MLP neurons of a small language model. Each row is named by its layer, matrix (down: output weights) and neuron, and shows model dimensions 128-223. Each number is 200 + 40 x the weight over its row's rms, rounded and kept within 0 to 999.
After each neuron's rows is what it responds to, as a language model described it from the Wikipedia text at the highest values.

L7.down12,152,124,234,233,162,123,195,186,177,247,158,237,194,156,204,125,195,190,271,149,205,145,211,207,142,213,257,225,275,192,248,201,228,234,166,195,208,143,218,212,153,237,154,222,210,204,283,237,274,144,169,227,166,261,157,204,145,229,232,210,209,161,194,181,225,267,176,233,173,167,197,174,201,172,159,239,177,202,173,273,185,233,230,165,170,230,237,172,242,210,238,241,194,166,189,206
Table and list fragments

L7.down865,147,243,179,236,221,169,201,263,239,190,204,191,193,154,231,174,203,180,198,145,194,182,224,205,227,260,186,176,213,227,189,192,234,245,240,186,172,119,213,230,234,204,252,153,224,209,132,201,203,229,198,143,168,133,201,135,206,188,204,170,237,189,182,235,191,150,210,223,202,290,154,178,184,130,187,200,117,171,236,187,190,177,151,211,230,303,224,234,288,254,231,252,283,138,196,218
Word-ending and noun-head tokens

L7.down1114,263,209,180,193,188,195,218,230,212,180,180,182,187,261,150,189,210,233,199,270,170,189,195,76,165,243,181,196,188,218,126,184,209,169,215,179,211,222,208,255,266,191,254,229,148,283,126,210,202,196,223,137,195,208,114,212,204,215,200,224,193,182,164,229,231,181,123,177,208,142,189,129,181,118,163,189,219,205,244,174,204,184,216,220,212,192,252,149,172,189,130,192,209,205,178,189
Surname first word-piece

L5.down213,165,185,164,299,192,191,176,233,207,196,246,154,188,147,120,215,243,163,257,219,269,174,223,173,220,258,271,198,194,197,190,192,204,313,174,264,200,187,283,305,161,210,149,243,176,185,272,174,249,110,187,266,185,269,166,215,230,165,177,208,217,231,145,219,187,221,169,215,255,165,181,180,178,99,153,283,229,184,188,184,191,217,207,272,144,246,97,116,258,204,148,219,178,237,165,204
Units after numbers

L7.down381,239,162,123,178,195,195,219,175,209,163,227,218,127,228,183,274,215,196,267,180,260,221,194,161,180,186,170,270,194,263,201,218,227,181,202,152,201,129,284,194,247,213,199,194,258,302,230,195,212,268,163,233,169,251,237,190,126,198,205,190,179,203,255,188,180,183,172,249,244,220,229,215,231,154,188,100,160,260,177,197,238,182,146,190,148,189,149,176,188,191,190,138,225,147,164,218
Years and list-entry fragments

L7.down981,273,169,166,176,200,181,192,242,164,167,186,176,135,152,240,167,205,230,203,169,219,334,206,243,200,225,223,204,188,226,255,155,128,244,216,154,162,212,179,204,219,151,208,196,185,212,161,194,210,146,213,238,171,231,185,241,206,178,208,218,127,173,134,236,278,214,181,158,159,178,238,132,182,224,198,177,215,120,172,198,186,235,175,253,262,178,192,178,193,218,155,214,147,226,277,217
Numeric data punctuation

L7.down332,163,172,223,250,232,199,281,283,182,199,210,135,163,213,171,222,133,235,218,218,164,174,180,145,199,175,244,113,176,227,227,200,264,175,270,329,221,191,150,199,207,92,172,238,183,194,262,213,184,131,130,186,176,215,188,194,159,200,237,177,201,140,224,294,181,266,236,190,297,256,194,126,260,174,184,271,217,175,211,206,194,200,137,262,198,225,174,202,228,119,196,194,135,157,146,196
Word stems awaiting suffixes

L3.down1031,200,262,188,274,116,186,261,198,181,199,136,262,182,252,251,133,229,243,241,199,198,145,246,243,115,189,206,190,174,153,213,228,229,203,210,267,143,180,252,251,199,150,197,201,225,207,188,177,221,184,222,101,195,227,232,165,235,182,168,194,223,222,279,201,205,138,179,191,213,190,211,133,272,168,283,226,159,273,305,255,214,147,244,217,195,240,238,164,189,241,146,166,179,237,148,192
Noun phrase endings

L7.down835,135,275,168,236,222,145,205,192,206,171,160,196,239,195,127,158,187,208,220,227,163,162,179,153,180,267,191,268,235,217,210,193,188,188,183,230,174,187,209,169,161,186,254,202,229,200,214,151,153,253,216,272,234,210,218,206,238,171,209,229,165,203,192,117,235,248,192,146,201,220,165,236,164,130,166,244,194,237,168,176,153,179,221,225,218,204,178,248,154,240,202,161,281,192,235,195
Separators inside structured items

L5.down436,206,199,197,128,241,192,253,238,224,230,181,227,119,194,200,124,195,189,269,142,206,210,125,278,217,145,216,214,157,183,226,192,216,166,198,197,243,155,189,351,219,218,155,173,220,216,251,201,212,203,169,173,200,158,282,221,208,167,219,191,115,224,212,203,212,148,280,276,169,187,247,228,195,263,224,161,210,208,168,161,186,206,240,283,165,199,200,251,186,201,206,205,181,153,140,276
Final subword of names

L5.down218,223,200,183,248,205,154,208,163,165,202,240,101,176,127,231,202,112,181,209,241,184,216,174,145,187,209,243,201,171,208,272,203,317,217,251,287,173,208,189,180,246,219,192,241,182,175,209,217,231,198,156,191,191,224,222,188,132,260,169,243,201,160,348,200,169,239,215,211,156,116,197,173,226,347,188,208,207,200,195,137,151,188,207,196,204,253,212,230,217,245,156,168,181,180,212,242
Before a proper name

L3.down1103,140,124,221,197,140,173,255,252,177,281,220,160,202,178,249,215,198,192,231,224,171,194,146,139,145,235,225,209,170,151,166,188,260,196,238,139,209,226,225,170,162,138,183,172,223,165,215,216,170,169,206,193,195,240,180,269,274,205,187,195,116,287,404,196,250,188,154,211,149,205,200,169,131,109,193,222,187,212,186,177,177,205,171,197,223,238,216,191,194,231,226,192,184,192,179,183
Coordinate separator character

L5.down275,167,198,306,148,129,209,264,285,225,170,209,149,209,205,172,182,151,187,159,226,210,143,241,149,138,205,117,190,177,240,177,169,228,205,240,293,261,206,235,131,189,157,182,257,194,183,133,207,145,189,237,175,189,170,154,213,199,166,194,251,168,200,233,209,163,180,258,262,210,225,189,201,255,222,136,210,267,156,200,129,211,214,286,141,165,191,210,210,193,225,184,208,232,133,232,178
Clause-ending conjunction or comma

L5.down269,208,270,147,183,161,171,166,235,289,104,169,244,226,259,268,184,114,175,191,200,242,217,218,137,273,88,181,194,187,191,187,161,238,175,172,205,204,221,179,299,162,163,180,184,308,169,193,163,176,215,230,165,218,239,169,238,187,261,192,184,193,153,228,213,194,183,196,245,181,162,227,173,227,200,172,181,169,208,176,204,209,175,209,184,248,219,222,186,148,239,244,165,168,226,263,197
Second digit of numbers

L3.down1016,175,182,240,263,171,203,199,235,260,131,226,250,215,273,222,170,156,216,217,228,267,187,214,219,234,116,154,178,213,162,210,156,213,185,138,192,189,229,231,215,223,258,190,196,199,218,176,212,165,136,242,241,200,143,149,175,271,162,115,217,144,205,250,194,144,233,214,244,216,189,189,226,165,198,196,201,182,147,309,204,224,213,174,246,244,188,101,219,157,172,147,231,184,196,198,141
Final digit of numbers

L3.down272,177,190,203,218,250,279,221,111,220,261,227,224,165,222,221,130,182,197,217,150,178,190,172,146,163,182,221,84,193,159,173,263,180,252,206,155,160,194,243,191,275,226,186,230,225,192,203,226,194,212,195,160,135,127,221,156,211,201,174,120,165,279,210,225,157,209,167,219,208,243,140,220,244,177,165,149,232,159,210,184,198,168,222,263,197,152,210,177,176,128,203,157,160,250,136,114
Token after a number

L7.down499,209,257,252,142,282,169,227,175,286,205,224,189,224,157,248,228,186,226,174,287,212,207,111,213,170,213,196,175,196,183,185,151,195,208,206,273,290,266,153,232,183,289,226,140,235,175,141,218,159,172,198,201,133,239,205,181,171,209,203,130,197,253,161,227,216,223,233,187,197,182,204,188,252,253,248,193,222,250,144,188,238,213,159,179,165,194,160,222,238,200,204,195,148,178,258,256
List-line breaks, mixed

L3.down667,229,254,176,249,146,234,176,193,240,128,195,93,326,208,228,192,210,142,145,228,199,155,294,244,280,190,197,212,202,212,183,237,207,188,205,233,104,252,222,231,195,205,240,216,162,212,222,192,163,227,199,250,257,200,191,163,245,213,130,197,180,177,136,153,241,203,214,202,165,154,222,262,180,200,249,87,227,263,200,250,203,203,210,253,159,175,215,120,191,119,113,210,167,266,212,234
Start of proper-name word

L7.down520,162,243,197,225,305,158,223,251,229,111,256,157,253,167,151,172,191,245,171,167,201,176,142,192,146,199,156,247,238,269,125,215,163,291,242,259,226,209,256,221,198,220,169,273,193,212,167,269,214,256,174,201,118,249,120,255,173,213,235,274,135,223,163,162,299,195,173,178,163,202,189,173,147,173,159,183,187,276,153,161,203,223,141,259,229,185,219,220,266,180,225,203,274,176,177,155
Place-name continuation pieces

L7.down678,275,159,147,210,212,191,251,226,215,256,177,233,225,229,205,188,231,201,164,177,176,171,216,174,168,201,199,180,258,205,243,190,208,177,189,169,164,190,177,233,269,198,177,130,172,207,201,224,162,149,163,111,205,141,176,222,161,247,184,185,184,217,200,210,210,294,266,221,191,178,195,276,173,173,135,214,248,170,176,267,134,213,234,161,203,191,181,221,160,208,160,276,217,285,250,182
Coordinating and, word-middle fragments

L5.down880,292,200,281,270,224,164,244,145,251,217,207,204,210,299,165,185,159,124,249,204,167,201,233,165,154,158,168,167,207,224,192,209,154,235,206,203,263,201,235,228,171,219,173,243,180,193,162,232,196,276,257,211,225,129,200,241,132,132,234,142,235,228,187,209,187,181,222,149,225,207,268,250,232,224,177,287,280,215,233,222,276,180,246,183,147,179,234,194,195,163,209,252,162,208,184,241
Date comma before year

L5.down869,218,198,176,305,197,264,194,255,191,140,184,205,160,166,140,201,179,244,227,288,206,223,204,171,269,183,209,138,202,207,156,216,124,193,199,170,261,161,232,229,215,194,124,184,248,224,145,160,248,188,170,192,212,144,153,194,193,141,144,170,233,199,252,184,177,212,264,224,240,189,189,191,187,217,243,179,200,151,192,191,189,212,210,258,139,147,240,199,165,158,185,199,236,206,313,186
Inside proper names

L5.down92,248,209,134,205,220,182,198,132,175,236,220,153,112,176,240,157,232,227,203,210,160,201,154,274,263,297,246,176,181,139,236,186,240,230,152,273,206,168,259,156,210,239,190,193,184,137,272,176,204,212,205,172,212,166,226,115,137,157,213,164,227,188,220,176,232,224,216,203,212,209,141,190,228,214,152,231,155,220,222,239,199,190,206,242,111,169,167,205,152,198,170,203,233,212,228,149
Multi-word name endings

L3.down1088,201,191,245,184,165,169,131,143,234,235,215,145,222,138,161,121,203,187,178,196,198,210,204,180,221,204,261,189,156,218,201,253,246,176,162,173,207,135,176,115,204,162,155,166,246,184,166,236,144,286,279,245,228,215,200,220,232,161,177,167,214,174,171,163,169,198,232,243,214,160,198,104,217,177,154,128,146,253,195,223,197,187,156,203,281,225,210,187,200,266,250,273,169,205,199,170
Word fragments, percents, "List"

L7.down694,140,225,238,201,219,269,135,145,209,167,299,152,294,227,177,184,191,226,134,222,231,158,175,164,216,174,207,247,270,194,193,154,162,166,216,209,173,208,221,173,269,278,177,222,218,174,209,158,266,231,309,192,199,225,252,177,176,207,167,187,214,213,216,180,195,225,188,251,174,181,203,200,169,201,225,201,224,209,236,253,201,160,206,109,168,211,217,186,167,191,214,230,203,260,197,217
Preposition "for"

L5.down197,240,220,211,279,198,153,216,231,214,261,221,226,189,191,311,239,191,232,121,247,231,99,185,259,138,197,226,220,220,273,212,203,181,264,168,226,129,235,211,162,172,218,157,189,189,235,209,152,191,182,253,207,195,162,261,136,225,214,209,216,245,195,226,172,206,150,178,157,221,254,209,215,224,193,209,239,183,249,208,129,161,209,199,221,199,184,169,215,142,187,152,242,208,90,220,231
Line break ending block

L3.down35,291,282,266,158,211,221,145,178,216,195,191,174,224,148,274,229,263,244,175,165,209,225,204,282,155,164,191,227,239,220,202,226,159,196,206,233,153,210,166,180,196,165,209,235,226,254,195,222,241,204,265,175,269,173,177,194,222,140,218,187,109,212,178,225,213,188,143,282,210,177,169,207,155,220,145,267,237,221,172,208,241,212,164,182,251,203,239,233,189,211,205,254,139,221,176,270
Wiki table and list fields

L3.down811,232,143,215,223,199,190,187,221,146,189,246,186,139,223,226,189,227,163,284,181,163,177,239,231,245,214,227,200,232,177,185,194,193,247,197,229,194,215,167,257,226,198,154,162,213,178,163,150,202,122,157,182,210,240,206,228,254,177,192,165,253,151,184,190,273,256,230,208,199,169,306,216,193,146,149,240,177,206,248,233,132,180,252,191,232,211,215,191,89,126,212,271,191,124,193,200
Punctuation after numbers

L3.down358,256,159,166,238,146,178,240,218,210,176,151,230,253,209,224,208,150,193,225,251,228,153,184,238,250,134,180,176,232,222,167,252,243,232,189,151,123,195,176,156,203,197,245,222,177,180,222,167,227,161,201,205,231,273,158,166,138,163,159,141,133,187,134,208,125,158,225,173,184,218,191,233,253,186,155,191,254,185,140,257,184,169,174,199,295,212,191,144,181,170,131,137,171,251,278,214
Line breaks in tables and lists

L5.down692,162,199,107,152,209,177,225,243,219,225,255,179,256,185,166,238,213,128,232,200,164,217,212,178,205,243,200,158,197,278,180,177,152,216,96,163,208,269,146,295,206,209,239,276,184,152,195,175,238,222,291,164,252,194,183,279,94,207,142,187,191,147,130,231,131,292,140,230,207,182,197,242,177,135,240,110,211,172,164,253,186,163,170,152,233,197,201,180,160,216,186,209,274,216,267,165
Decimal digits and table cells

L5.down785,160,207,149,223,208,168,194,230,192,246,253,179,195,288,179,212,211,121,165,262,144,199,155,165,187,181,216,184,219,206,237,205,184,266,268,111,183,240,200,168,167,166,187,130,148,184,205,177,161,247,188,203,167,188,246,209,255,207,212,123,169,243,208,208,129,178,169,262,217,219,194,212,156,224,189,230,247,199,248,200,204,170,221,212,154,202,168,146,206,187,211,239,245,173,181,141
Surname first syllable

L7.down191,177,260,155,206,106,248,262,179,212,187,185,150,274,140,191,239,255,171,167,150,244,223,233,221,211,151,164,218,234,184,188,172,194,189,141,167,188,225,134,203,183,214,163,249,142,182,54,101,220,174,195,226,183,248,257,168,254,235,199,191,225,238,204,194,231,189,240,234,216,129,223,281,209,169,213,238,243,215,209,216,197,239,200,196,209,283,160,162,195,268,158,196,200,242,213,126
Word-final name pieces

L5.down143,205,182,232,231,220,219,146,235,188,176,237,172,179,219,194,172,162,150,151,189,215,244,219,223,194,207,214,235,182,243,161,214,178,182,226,218,144,176,197,195,173,232,238,250,199,154,156,211,221,271,183,169,192,149,192,123,288,233,197,205,145,184,187,181,152,179,179,236,197,122,232,136,210,243,149,199,203,192,198,228,213,214,174,220,187,202,249,211,135,151,173,234,184,178,194,210
Year final digit

L7.down846,198,217,138,160,207,204,207,256,216,156,166,280,202,227,212,227,238,227,209,178,219,93,197,185,205,216,210,198,154,176,149,154,151,161,238,166,129,243,191,173,166,254,162,127,204,159,204,213,198,185,243,257,221,149,207,199,200,151,211,174,157,256,141,245,221,276,210,176,189,242,224,116,208,183,195,311,109,241,244,164,147,232,292,250,217,230,260,171,142,161,166,241,169,234,190,271
Before an upcoming name

L3.down118,268,177,154,239,203,211,144,172,141,155,198,207,243,226,199,179,217,197,196,263,134,207,183,239,186,256,172,207,245,309,174,189,222,293,194,207,174,183,245,205,210,162,138,195,233,197,115,145,193,134,204,239,206,147,171,213,233,210,178,170,234,227,227,212,162,256,193,156,224,188,247,194,298,165,221,173,222,102,229,158,221,208,247,239,183,234,187,247,182,134,214,220,221,219,170,238
Second digit of numbers